config.yaml
d_mlp: 512
init: "trunc"
decay_fraction: 0.646
MLP neurons of a small language model. Each row is named by its layer, matrix (gate and up: input weights; down: output weights) and neuron, and shows model dimensions 96-159. Each number is 50 + 12 x the weight over its row's rms, rounded and kept within 0 to 99. A neuron's up and down rows have the sign that makes its largest values positive.
Before each neuron's rows, "fires on" lists the tokens most often at its 100 highest values on Wikipedia text that the model never trained on.

fires on: ".", "ed", "es", "ur"
L5.gate330:62 58 62 67 69 68 35 62 70 61 44 43 69 63 49 54 55 36 52 13 54 35 70 50 40 20 57 54 66 55 53 55 28 63 52 60 62 64 61 44 51 53 63 50 57 61 59 42 54 52 48 62 38 61 49 50 56 48 49 36 48 28 46 39
L5.up330:63 55 78 65 52 39 40 49 72 36 57 53 45 55 67 45 57 45 42 63 54 73 56 61 49 51 40 49 47 53 54 48 57 59 46 61 44 33 64 61 52 62 65 50 45 47 55 46 58 38 61 46 72 50 56 64 36 49 40 51 41 52 36 47
L5.down330:57 35 43 61 43 31 70 78 43 34 59 41 57 44 78 51 54 42 77 67 47 65 62 44 40 51 41 42 53 44 47 44 41 57 66 34 45 53 39 39 73 75 43 52 23 48 43 43 54 50 50 43 56 53 48 44 41 63 63 55 46 34 48 68

fires on: "p", "op", "our", "y"
L3.gate104:72 38 54 37 46 55 41 49 62 41 45 42 57 63 61 56 63 54 42 60 59 51 38 63 24 42 55 52 86 39 56 56 45 28 48 66 46 46 63 49 29 36 47 64 53 42 54 67 58 63 66 47 59 34 58 51 55 39 55 58 63 58 65 54
L3.up104:45 65 24 28 47 53 56 69 43 49 43 58 60 48 61 34 48 63 45 58 61 57 36 64 42 58 57 54 63 53 56 57 67 38 48 63 52 57 80 48 42 39 54 33 42 45 67 50 66 59 59 52 63 54 54 50 64 43 42 52 37 49 67 44
L3.down104:51 50 42 50 46 52 57 67 42 29 42 57 62 64 73 64 22 55 43 44 50 35 72 30 36 53 49 53 64 53 52 58 58 51 47 56 54 48 56 56 56 48 55 29 49 60 34 70 36 38 88 57 62 51 44 65 60 38 35 47 38 46 50 47

fires on: " to", "ro", "ce", "ed", "h", "ated"
L2.gate483:46 37 60 59 62 40 69 31 25 53 58 42 41 51 78 42 53 55 70 65 55 38 26 60 24 44 51 58 51 48 66 52 53 42 48 51 56 46 53 56 62 67 52 56 44 45 67 46 46 62 59 58 47 45 65 70 73 60 52 67 85 50 55 37
L2.up483:58 40 46 67 64 54 55 43 47 50 78 49 56 44 59 31 50 52 56 61 36 50 38 46 42 42 39 71 45 46 71 69 54 55 50 61 55 47 63 54 66 45 59 43 22 42 80 46 66 47 30 86 47 48 69 50 55 52 46 57 42 37 55 36
L2.down483:23 61 41 63 51 58 40 52 48 41 47 61 43 49 51 51 68 65 61 61 38 57 44 06 42 51 71 70 19 77 73 46 45 32 59 59 47 42 49 59 42 54 55 50 37 40 58 40 60 39 32 69 47 58 40 47 67 45 42 38 53 66 65 36

fires on: "C", "A", "P", "L"
L2.gate391:67 53 54 47 45 52 52 56 36 52 62 60 61 48 49 36 41 53 61 75 36 33 64 49 64 73 46 49 48 54 48 59 31 67 40 64 64 37 32 61 42 47 42 45 42 43 62 44 51 53 47 47 62 44 54 70 28 77 40 59 57 61 36 51
L2.up391:76 64 48 42 43 57 37 43 41 63 55 59 59 48 31 39 49 42 60 63 55 25 63 39 58 64 42 42 47 42 66 70 37 74 49 45 51 52 51 47 52 51 61 57 55 34 56 59 59 61 29 65 39 44 57 60 41 58 51 53 33 53 48 50
L2.down391:46 43 52 44 43 45 83 50 41 29 50 64 43 54 78 64 40 54 66 46 36 45 63 64 43 40 38 42 47 43 49 55 59 39 57 63 64 25 26 54 39 38 32 37 45 62 66 61 57 49 72 49 41 43 50 67 28 45 61 35 31 54 45 42

fires on: "en", "on"
L4.gate9:51 53 70 25 48 40 57 61 44 61 37 46 55 48 34 72 58 63 47 68 43 39 62 61 68 27 57 37 62 46 58 69 55 50 55 17 48 29 38 67 53 42 48 65 71 39 48 91 44 49 64 57 61 45 49 50 65 37 35 59 35 51 46 39
L4.up9:77 29 69 19 37 54 83 57 66 68 57 50 39 55 21 44 23 42 60 38 39 54 38 49 64 27 48 49 62 52 57 55 46 44 50 34 72 38 61 66 53 64 46 57 66 41 47 60 50 47 70 51 34 60 56 66 41 46 46 46 46 34 60 45
L4.down9:42 39 60 42 54 48 48 39 26 61 42 53 78 54 54 56 43 33 49 51 57 66 47 59 39 69 40 64 48 41 48 45 70 59 31 52 47 59 65 59 59 35 60 47 59 54 32 60 51 38 51 36 40 40 57 54 52 49 67 53 42 57 58 33

fires on: " to", "\n"
L2.gate51:55 50 43 38 61 48 43 54 43 51 46 34 42 56 60 39 27 56 62 61 49 47 33 53 34 51 40 62 54 64 38 44 63 54 37 33 32 51 64 77 52 70 76 50 26 43 51 54 51 47 50 61 45 44 59 57 37 73 56 76 38 53 48 41
L2.up51:42 57 56 28 52 50 17 44 60 71 73 52 41 50 55 73 59 31 70 57 41 45 40 59 46 58 53 55 42 55 48 72 37 61 51 40 43 50 40 55 49 66 53 48 48 56 69 34 62 43 62 56 45 44 58 60 51 58 56 61 59 49 52 37
L2.down51:38 52 59 42 56 34 39 43 48 45 78 66 60 57 53 49 45 42 37 53 61 48 41 40 64 47 75 60 45 49 56 45 53 56 50 51 54 78 44 49 46 54 41 50 33 36 56 39 69 49 38 44 44 25 58 51 54 36 64 49 57 24 34 33

fires on: "ish", "h", "us", "ig"
L4.gate204:50 52 64 57 61 54 46 55 52 28 45 57 50 48 44 55 61 56 43 55 56 54 26 46 66 60 66 44 73 47 39 73 43 64 34 33 52 11 51 48 35 45 56 58 36 64 29 63 53 43 43 65 57 55 58 38 46 56 53 61 37 84 58 63
L4.up204:40 60 23 62 74 54 53 52 46 62 59 54 48 37 34 23 55 59 41 58 62 70 46 47 42 54 59 49 48 53 31 50 28 63 58 51 35 83 61 47 47 58 40 56 46 57 38 53 39 53 40 37 40 47 51 75 47 77 81 70 55 65 39 55
L4.down204:58 69 39 38 68 63 58 59 52 74 48 52 40 46 66 40 39 59 48 48 43 33 21 48 52 48 56 44 34 55 51 54 49 41 53 56 48 45 50 48 51 36 54 46 51 68 44 39 39 23 57 42 51 23 40 68 67 49 50 62 57 57 29 57

fires on: "d", "m", "==", "n", " to", "man"
L2.gate377:51 34 41 70 36 58 56 50 51 53 47 44 43 31 47 41 41 44 39 84 40 57 38 62 51 42 46 50 49 52 56 27 41 45 40 58 55 55 37 58 52 40 48 41 51 22 72 52 50 41 37 62 45 38 57 45 54 49 36 22 63 72 37 58
L2.up377:39 37 53 54 58 47 62 49 75 67 48 53 51 30 28 26 42 37 35 48 36 58 37 59 47 53 52 45 42 27 60 42 54 46 61 48 53 68 42 56 60 57 69 43 32 50 55 34 50 42 53 61 55 51 50 28 51 46 66 28 55 55 37 45
L2.down377:42 46 46 46 65 79 42 59 49 54 64 57 34 44 34 39 26 40 51 42 39 67 57 47 53 42 59 33 40 39 67 60 65 19 56 39 55 47 49 42 61 56 54 56 36 56 45 55 35 55 47 65 42 35 65 34 59 57 78 26 51 64 48 59

fires on: "P", "U", "T", "C"
L2.gate496:55 48 35 64 37 67 56 68 71 59 49 75 44 51 50 31 60 20 74 51 55 47 70 32 59 22 73 47 61 65 46 50 40 55 61 63 43 42 50 57 34 38 61 54 82 63 54 47 69 48 47 53 30 38 56 56 57 59 52 38 34 41 50 54
L2.up496:66 33 42 44 37 55 28 43 46 51 47 68 46 52 41 22 64 22 69 61 54 49 55 53 45 63 69 43 55 60 35 73 49 60 69 61 52 35 60 63 47 48 52 70 68 51 52 49 58 58 48 64 56 35 51 49 51 58 60 39 38 43 59 51
L2.down496:49 45 44 40 47 26 58 56 61 34 24 47 37 37 58 51 71 45 57 57 47 43 68 26 54 47 50 49 67 48 39 66 63 41 49 85 47 49 66 45 46 52 72 58 45 46 47 57 54 68 75 44 43 49 49 55 29 45 80 23 55 58 52 61

fires on: "at", "ity", "p", "e", "oun"
L4.gate294:52 35 40 31 52 33 33 57 30 25 49 59 47 91 60 42 48 66 46 52 45 47 26 27 50 57 40 39 38 49 55 36 67 57 56 42 52 39 59 58 27 53 52 51 49 41 67 60 39 54 49 36 50 35 54 59 36 46 33 49 57 44 53 71
L4.up294:50 50 78 40 46 40 64 52 32 52 42 67 49 54 69 34 49 49 32 67 43 56 49 71 40 74 67 77 59 37 45 46 44 56 46 53 42 54 51 35 63 53 39 45 51 41 51 64 50 56 37 45 37 51 32 59 71 59 46 49 56 55 72 41
L4.down294:57 43 63 64 36 58 31 45 48 71 39 62 68 48 48 58 50 27 53 51 40 47 62 37 53 50 74 53 49 54 59 44 30 35 52 59 55 47 60 53 54 42 45 51 50 49 48 43 49 61 71 54 55 49 47 59 25 28 23 71 34 73 40 70

fires on: "en", "ed", "iv", "r", "am", "ur"
L7.gate2:53 54 56 40 42 44 34 68 57 60 61 48 65 63 29 47 48 54 58 37 55 36 55 62 25 41 54 42 40 45 65 31 63 47 38 54 45 64 50 49 56 44 43 36 51 44 44 58 45 54 42 41 66 58 59 39 73 57 46 47 52 42 37 48
L7.up2:31 47 49 43 54 67 64 47 75 40 48 54 42 53 81 53 54 59 70 47 47 54 49 50 42 57 47 37 54 30 66 43 32 74 54 43 65 49 33 38 49 50 11 39 51 49 49 52 29 33 75 45 62 44 55 59 56 51 46 68 48 37 51 39
L7.down2:74 64 68 50 64 38 52 56 52 54 83 44 64 53 59 65 63 49 40 54 49 59 60 35 41 35 45 69 54 70 50 31 57 63 44 64 47 54 55 41 63 74 35 54 43 38 03 48 39 41 58 35 34 58 55 35 48 75 43 39 46 45 45 88

fires on: "h", "ear", "os", "us", "w"
L5.gate502:44 45 41 44 46 62 49 54 43 35 62 42 49 48 50 36 61 40 57 36 56 66 33 46 38 61 63 33 41 41 44 78 49 49 37 35 40 63 38 45 54 51 38 24 43 67 46 37 45 51 56 72 43 61 58 43 20 50 33 55 28 45 55 44
L5.up502:62 67 36 58 80 49 59 50 33 51 36 61 54 54 49 34 48 39 52 52 58 49 62 44 39 58 64 43 38 44 27 35 34 38 52 54 48 73 53 54 46 40 85 65 57 46 63 18 63 40 43 50 55 55 60 60 54 59 44 45 71 54 35 58
L5.down502:47 61 46 52 51 32 55 56 66 58 75 53 48 73 37 45 51 38 49 65 67 57 31 65 31 48 46 49 49 42 59 58 64 37 54 52 44 55 39 41 62 51 48 41 35 48 45 54 20 31 55 35 58 44 57 36 62 66 31 49 34 52 44 29

fires on: "Z", "X", "y", "Y", "ly"
L2.gate442:50 35 43 40 36 41 30 46 52 54 53 52 36 39 42 60 31 45 51 57 67 54 43 53 48 49 59 55 59 74 74 43 56 39 53 50 44 43 47 49 22 29 45 43 46 38 34 60 46 49 51 37 51 40 62 37 61 64 53 47 70 39 33 57
L2.up442:57 32 41 48 46 16 47 43 43 43 58 59 40 56 49 50 30 54 70 45 85 49 43 66 41 62 45 44 66 58 49 17 46 46 48 60 39 43 68 47 49 47 63 50 46 25 51 48 47 64 38 55 72 53 79 43 71 68 67 40 64 59 52 50
L2.down442:41 41 38 49 47 46 38 55 48 58 46 70 51 36 38 65 38 46 47 39 61 45 65 33 50 63 48 55 61 47 39 75 50 41 65 23 66 67 60 34 46 42 42 58 36 51 55 45 42 65 23 57 37 19 72 48 63 43 56 51 40 57 39 33

fires on: "s", "e", "==", "her", "es"
L5.gate80:40 39 55 44 57 61 61 45 28 38 37 62 50 78 70 37 49 53 40 65 41 65 55 54 32 57 59 49 47 44 30 35 67 51 50 40 32 39 71 51 49 40 52 44 39 37 71 76 47 54 39 35 34 38 51 37 68 49 37 48 68 30 56 55
L5.up80:75 46 55 73 44 55 49 52 54 55 40 38 17 60 61 59 52 61 43 73 30 46 54 42 44 45 49 49 49 36 35 49 43 34 60 39 62 66 46 52 50 33 47 56 61 29 38 36 43 61 63 50 45 44 33 43 46 52 60 64 66 56 52 40
L5.down80:34 34 46 45 60 25 55 29 45 58 69 48 62 36 27 71 29 34 60 38 66 35 60 28 58 45 44 49 47 40 65 58 28 49 36 49 43 57 42 21 56 53 48 56 63 37 51 36 61 48 59 71 58 38 47 63 46 61 34 32 44 51 47 38

fires on: "ions", "ly", "es", "ies", "s"
L3.gate173:60 35 40 43 44 31 27 64 44 26 42 43 48 65 69 39 57 50 32 42 64 23 50 49 43 56 49 33 51 43 39 49 47 45 64 39 56 61 53 67 56 26 42 55 58 46 46 45 53 42 44 58 26 68 53 46 41 43 48 68 46 90 29 40
L3.up173:52 53 32 58 61 65 28 60 50 43 34 63 42 64 62 70 50 38 54 35 48 42 64 51 56 34 45 52 38 50 50 44 49 65 62 48 52 56 56 52 64 34 56 67 30 38 47 44 60 55 24 37 57 38 59 57 42 62 38 69 49 76 47 41
L3.down173:52 50 47 50 53 45 64 34 45 82 59 56 47 59 54 40 42 49 49 38 60 32 31 37 41 56 48 37 49 54 38 41 57 41 45 60 51 43 68 53 34 56 68 63 66 79 46 53 48 59 47 38 70 46 55 43 44 45 50 80 60 42 37 53

fires on: "ak", "ot", "am", "y", "ly", "a"
L3.gate252:40 61 52 30 48 49 50 53 49 50 69 56 51 47 30 76 49 46 70 41 49 68 56 53 35 59 49 52 51 73 54 40 48 52 51 38 56 39 41 64 38 49 45 62 48 61 34 49 67 36 47 37 74 38 41 34 49 47 62 55 55 34 29 61
L3.up252:47 28 45 47 48 28 42 37 40 51 49 71 21 44 49 80 44 51 52 39 54 65 67 43 43 30 41 63 51 71 50 39 72 51 66 37 49 45 50 56 43 29 52 69 47 49 54 26 43 50 40 48 39 27 47 47 61 42 54 58 59 34 39 43
L3.down252:43 29 65 46 47 45 31 48 67 49 55 62 25 52 49 57 14 61 50 43 61 48 62 47 66 41 47 48 37 35 55 52 51 67 57 42 47 48 56 55 29 53 56 47 61 55 57 32 53 24 37 43 27 41 41 35 56 41 33 47 43 79 46 40

fires on: "P", "L", "A"
L2.gate53:73 56 12 52 34 63 25 63 36 29 57 35 46 59 39 55 52 38 67 61 64 70 47 34 56 38 52 39 57 51 38 56 37 54 58 57 53 35 51 38 52 31 76 71 50 46 40 49 62 70 51 71 62 53 57 38 54 42 54 35 54 58 62 44
L2.up53:69 46 44 35 43 50 51 59 53 56 37 54 62 53 40 43 45 48 75 59 59 44 58 56 68 57 62 31 64 69 72 59 49 50 55 38 38 54 43 49 60 25 76 61 47 50 38 53 56 59 51 68 56 33 53 48 45 45 40 57 50 34 57 64
L2.down53:33 47 36 49 50 46 58 62 58 42 51 64 56 76 40 49 46 48 65 61 34 35 59 59 69 46 64 48 56 55 45 51 67 56 36 66 41 53 49 55 31 33 46 51 36 42 44 47 63 34 79 41 44 51 57 48 37 54 81 36 40 46 53 58

fires on: "n", "en", "-", "ro", "u"
L2.gate49:61 67 56 44 53 53 44 57 49 90 40 50 53 61 47 46 31 39 47 72 56 67 42 65 60 64 39 53 50 31 63 30 33 57 39 40 78 43 53 52 65 39 58 34 45 80 64 30 45 46 60 52 45 44 36 52 55 61 50 50 47 54 61 55
L2.up49:46 40 55 58 41 66 56 57 46 37 48 58 44 56 64 40 41 52 66 54 42 57 49 53 60 26 56 54 30 47 47 47 46 43 47 47 28 61 52 82 52 56 62 43 68 59 53 49 64 55 45 44 43 53 54 19 65 47 77 73 56 64 62 49
L2.down49:41 33 59 46 41 49 46 61 57 44 73 43 44 50 39 40 28 42 43 66 52 38 57 55 38 36 29 49 38 48 37 63 47 51 50 44 41 63 57 50 66 52 72 45 75 62 42 61 58 50 30 48 44 37 61 35 54 40 60 56 68 37 47 55

fires on: "al", "re", "ge", "s", ".", " "
L7.gate237:42 27 41 41 46 47 75 60 56 43 44 53 49 62 69 47 54 64 62 69 55 72 68 29 55 65 32 71 39 74 50 45 31 88 35 41 36 68 58 30 39 35 38 51 49 57 46 42 52 59 41 46 48 34 54 46 48 38 66 36 55 53 41 52
L7.up237:42 57 44 48 66 66 56 45 56 25 74 69 52 52 57 45 38 52 56 43 60 44 54 31 38 42 56 87 66 51 55 38 77 55 50 39 69 48 39 46 49 38 53 52 56 61 61 41 66 59 58 25 51 45 43 41 46 46 77 48 47 46 26 35
L7.down237:50 58 51 70 54 41 53 57 46 41 43 43 51 56 35 57 43 38 53 47 44 64 49 26 46 60 71 75 52 62 63 28 43 81 51 57 58 44 42 53 69 47 76 58 55 33 68 62 34 39 41 52 44 36 44 28 39 48 33 63 46 40 34 41

fires on: " and", "=", " to"
L3.gate122:55 53 57 64 39 55 51 42 77 49 66 31 67 30 54 48 60 49 50 47 31 36 46 34 59 49 47 62 67 65 29 49 49 40 66 52 62 52 47 69 47 72 24 52 55 54 71 50 40 19 43 56 72 45 46 60 52 20 57 38 48 53 35 65
L3.up122:26 49 56 39 52 60 47 44 38 67 48 34 50 46 73 56 56 56 41 59 33 42 57 46 72 39 50 66 50 46 39 56 45 32 35 37 26 52 33 58 37 41 80 74 51 47 62 47 46 56 40 43 55 34 42 46 64 40 47 32 43 69 53 64
L3.down122:52 35 41 24 41 46 61 65 59 64 40 45 56 51 43 58 33 41 57 45 69 52 46 38 64 33 32 52 68 38 51 58 49 32 70 59 54 58 53 39 48 63 48 32 41 53 56 46 62 39 46 61 63 43 52 34 44 47 48 62 33 59 51 65

fires on: ".", "t", "er", "s", "st", "is"
L7.gate437:34 39 35 45 59 53 47 49 52 56 53 42 45 55 34 32 62 61 54 78 55 53 85 40 48 41 50 56 55 71 38 43 52 57 50 50 47 46 55 48 53 20 42 51 63 56 40 41 59 36 49 39 45 67 34 45 50 46 42 53 60 70 58 49
L7.up437:45 53 45 60 55 37 29 65 47 55 47 68 48 58 69 58 30 54 54 47 39 46 66 55 45 68 53 64 40 54 52 45 40 63 54 36 40 46 26 54 40 28 51 53 34 59 82 33 53 60 45 53 43 39 41 56 58 68 42 50 33 49 44 45
L7.down437:39 65 47 53 68 64 56 52 43 47 61 32 42 41 71 58 55 38 44 49 39 53 80 80 62 37 68 51 34 54 50 61 42 61 50 33 61 41 47 36 67 49 74 36 68 48 61 78 46 28 43 39 57 41 28 45 43 49 57 38 44 51 68 43

fires on: "age", "ity", "ate", "ld", "\n"
L3.gate436:50 53 43 51 47 32 42 65 32 63 53 41 26 29 54 56 32 42 56 36 68 66 48 55 58 34 53 56 60 42 41 54 63 55 43 35 61 36 33 56 65 58 61 55 48 51 46 44 44 71 57 43 36 56 37 41 43 55 54 74 40 44 28 59
L3.up436:50 63 57 44 31 38 40 39 33 68 57 49 61 38 47 67 48 63 40 49 59 44 50 41 64 47 50 48 55 52 33 50 50 50 54 46 39 32 57 86 51 51 58 61 49 35 56 62 75 52 62 47 60 33 50 64 40 46 26 33 43 29 38 67
L3.down436:40 37 73 58 44 43 37 49 57 65 61 75 58 52 39 40 57 35 53 51 49 37 35 41 76 53 62 56 48 45 59 41 61 43 39 51 44 43 56 72 53 49 27 52 32 43 53 81 49 50 57 40 63 36 50 57 54 45 55 51 36 49 55 40

fires on: "=", "==", "od"
L4.gate394:70 41 80 50 47 55 30 57 33 57 49 51 53 53 48 56 42 30 49 53 47 24 57 40 31 68 50 59 55 36 37 54 67 25 50 81 42 61 41 67 57 50 43 62 43 51 45 77 37 41 73 39 64 41 69 27 86 49 51 48 42 59 33 72
L4.up394:65 22 35 60 29 47 63 73 52 34 27 22 26 69 55 64 54 45 43 46 51 45 60 56 59 49 64 36 52 46 50 70 49 51 40 42 45 55 57 43 62 40 67 69 70 30 71 54 38 59 52 47 38 31 59 53 49 47 42 29 43 74 37 70
L4.down394:46 53 32 48 52 49 40 48 46 57 46 58 57 43 41 60 58 50 64 42 67 47 43 22 47 58 47 44 35 62 51 55 44 49 40 59 61 54 30 46 41 50 89 48 43 65 51 65 45 30 61 61 50 44 54 46 72 52 45 54 41 60 45 37

fires on: "n", "z", "av"
L2.gate347:51 40 61 52 36 46 52 29 70 48 48 37 38 39 47 44 42 37 50 71 58 50 32 57 66 56 37 58 65 40 64 37 47 58 46 56 68 45 64 53 52 43 61 37 75 58 66 62 48 33 39 63 55 57 42 17 53 69 50 46 57 61 32 62
L2.up347:53 41 53 62 49 93 52 39 51 57 58 68 49 54 50 54 56 40 82 71 63 47 48 45 51 30 40 49 35 38 69 40 43 58 57 59 57 49 33 58 42 61 70 45 55 49 48 71 50 49 42 70 43 48 41 34 74 57 68 49 39 43 51 61
L2.down347:42 47 51 36 37 54 57 33 58 65 69 48 60 48 47 59 35 20 72 59 47 63 58 47 44 16 34 48 42 45 58 47 37 49 50 59 47 41 51 62 51 82 66 65 51 33 41 66 52 56 54 51 52 56 33 33 65 55 72 37 35 38 53 46

fires on: "ic", "a", "es", "s", "ric"
L5.gate49:59 43 44 44 49 57 30 52 54 41 29 44 45 63 51 66 10 67 42 40 67 59 25 50 49 55 38 49 58 67 69 60 48 54 63 53 50 63 34 32 31 34 45 56 56 66 59 25 61 53 49 50 63 44 52 41 34 52 54 55 57 50 63 51
L5.up49:44 56 50 45 46 42 52 65 42 37 46 59 37 77 46 64 59 59 67 64 45 59 37 56 70 43 32 57 24 42 48 35 52 66 51 51 39 59 52 36 39 69 67 59 47 53 55 50 56 52 23 57 77 61 42 60 50 49 36 64 41 64 58 32
L5.down49:57 67 76 49 41 69 54 47 62 55 55 61 50 51 62 58 43 39 58 36 47 28 56 42 32 55 39 41 31 64 44 64 49 53 31 60 44 64 45 63 44 25 52 60 56 54 65 52 53 38 52 42 65 47 68 71 33 44 55 59 76 54 52 66

fires on: "\n", "=", "ing", " –", " to"
L2.gate193:53 45 66 61 41 60 95 33 54 39 39 63 53 52 69 53 44 35 43 60 59 55 51 62 40 55 68 54 44 32 72 39 41 51 51 57 57 69 41 63 09 55 59 51 63 48 62 56 36 46 48 34 44 56 47 70 50 59 42 68 36 32 50 48
L2.up193:53 78 52 47 61 53 65 52 62 46 40 56 47 34 63 47 57 60 39 34 47 43 51 62 46 35 55 70 51 39 74 54 33 58 41 30 60 49 76 64 33 71 84 49 28 59 53 54 42 52 63 55 50 42 77 69 47 40 53 43 55 42 52 50
L2.down193:46 30 56 53 46 31 49 51 25 49 34 72 72 54 61 52 48 53 55 61 57 57 54 53 42 50 38 54 70 60 42 68 50 48 32 44 54 46 76 41 31 43 54 55 37 53 57 51 37 71 34 36 57 62 49 58 51 56 41 72 48 57 37 27

fires on: "en", "op", "ri"
L4.gate327:59 52 68 57 58 23 45 40 66 44 27 43 59 43 25 57 57 35 30 65 37 43 40 66 31 47 45 50 48 51 44 64 45 52 32 50 69 48 59 64 56 65 39 65 46 62 58 47 59 56 76 47 46 17 51 72 59 49 61 41 53 64 67 47
L4.up327:62 36 42 53 34 64 51 73 59 59 44 54 51 52 49 46 52 63 63 53 43 58 46 52 53 55 55 76 61 44 72 46 61 58 59 40 49 57 53 56 40 57 57 52 62 62 75 71 53 67 73 51 50 46 59 42 42 33 35 50 50 46 69 47
L4.down327:48 65 46 27 51 45 30 68 57 57 56 57 82 38 36 54 34 48 60 67 47 59 61 38 42 56 41 38 44 44 36 57 48 38 41 57 52 54 47 41 52 27 76 39 46 47 69 51 39 42 67 49 55 43 56 48 35 58 61 43 38 50 49 27

fires on: "e", "o", "ge", "\"", "re", "so"
L4.gate386:76 43 47 37 57 55 60 39 48 62 68 15 43 76 43 47 54 56 37 46 49 43 59 33 46 48 45 65 50 59 42 53 32 45 34 44 45 43 66 44 54 56 41 46 51 60 34 35 70 54 47 43 66 39 59 49 44 32 43 51 69 61 65 63
L4.up386:59 54 53 55 72 44 50 46 72 34 48 57 43 52 39 41 65 68 45 51 50 53 45 49 45 57 49 54 40 61 51 47 44 29 62 37 69 52 39 31 65 79 63 41 50 68 50 53 57 44 65 45 50 44 48 52 43 53 58 38 53 13 49 55
L4.down386:44 41 40 47 41 62 36 48 41 67 50 42 54 56 25 31 57 44 51 70 19 44 38 46 39 72 51 53 65 67 38 46 50 66 61 43 60 37 46 54 33 57 73 54 58 31 78 64 62 52 59 53 46 45 46 45 46 51 20 66 45 54 34 59

fires on: "==", "===", "="
L7.gate68:51 43 53 53 62 65 32 58 52 41 53 57 43 44 48 54 65 47 56 53 55 43 41 44 57 53 23 71 68 47 37 53 88 39 45 41 39 40 37 51 52 54 69 49 51 47 62 48 42 38 62 69 27 31 51 38 70 38 38 52 63 54 59 42
L7.up68:68 38 34 29 39 63 54 50 33 44 39 30 40 30 51 57 54 39 50 51 58 60 28 47 27 51 46 76 37 51 42 58 44 34 41 59 52 34 59 39 47 42 40 26 54 25 70 67 43 44 38 71 52 34 45 42 67 65 36 39 42 48 43 37
L7.down68:36 45 37 58 29 51 47 41 46 62 41 74 63 47 48 58 28 35 50 30 65 55 33 43 39 34 37 46 67 45 56 38 70 36 52 52 50 39 44 49 57 48 70 32 48 69 41 57 58 46 75 64 43 52 74 36 44 45 45 53 59 38 58 66

fires on: " com", "op"
L2.gate28:65 48 67 49 43 44 30 38 68 49 54 61 38 24 46 53 44 39 74 43 54 42 42 61 30 41 48 63 42 54 43 31 57 45 57 59 58 66 31 45 64 59 65 35 55 39 63 52 36 61 44 53 24 25 43 42 66 55 65 43 64 34 68 42
L2.up28:55 55 46 51 31 46 20 31 61 50 49 62 47 49 60 44 68 37 68 50 44 57 41 81 52 59 59 56 57 51 55 41 41 51 65 68 51 49 27 55 52 65 74 49 49 27 47 62 46 62 65 49 52 30 65 36 63 56 42 29 67 29 55 36
L2.down28:72 41 64 48 54 55 38 34 63 50 65 79 76 42 36 45 24 38 60 40 25 40 40 65 34 53 66 52 28 68 47 60 55 51 69 56 67 52 40 41 67 36 71 52 50 43 46 62 57 46 50 55 36 26 39 62 49 50 45 45 56 31 59 47

fires on: "m", "z"
L2.gate98:52 40 50 45 41 29 33 50 54 32 39 47 32 52 81 40 39 49 65 71 57 46 50 45 51 46 60 45 62 62 70 49 47 24 54 53 67 42 35 66 46 37 61 53 52 51 57 41 54 55 84 41 47 63 72 37 68 68 56 62 40 72 62 48
L2.up98:42 34 45 21 57 57 50 56 57 40 45 64 60 42 48 59 46 43 64 42 59 62 49 26 30 41 59 31 50 33 57 55 20 40 44 55 60 43 36 59 33 32 46 39 41 34 40 39 40 43 58 49 60 59 55 57 78 67 49 62 49 52 62 53
L2.down98:43 55 55 52 47 51 54 28 50 22 61 63 45 57 60 45 32 45 54 38 53 52 49 34 44 28 46 08 48 49 59 47 40 52 47 67 57 44 45 64 68 49 52 29 38 47 27 62 26 46 41 40 59 59 39 31 67 59 61 46 57 62 49 56

fires on: "en", "b", "all", "6", "am", "uc"
L3.gate63:45 50 41 33 42 54 36 51 27 59 65 55 65 41 61 49 56 62 64 45 32 52 57 54 43 70 46 57 53 27 58 45 35 61 65 47 52 44 68 43 27 28 42 68 61 41 45 69 43 46 72 53 55 58 48 43 46 38 58 49 47 37 47 54
L3.up63:51 39 35 31 65 47 58 37 49 47 63 62 41 45 49 56 61 40 48 52 84 58 47 67 47 33 62 46 35 69 32 62 67 24 49 71 53 50 54 59 63 49 50 57 45 48 54 61 49 67 62 37 41 49 66 42 48 53 23 66 68 41 67 31
L3.down63:41 53 60 42 41 52 52 44 47 73 46 52 63 42 50 45 27 43 62 70 52 27 63 31 42 53 47 53 45 60 47 48 48 32 41 34 53 53 65 67 51 60 47 64 32 35 72 46 45 53 24 52 58 58 67 58 40 48 36 38 35 45 39 52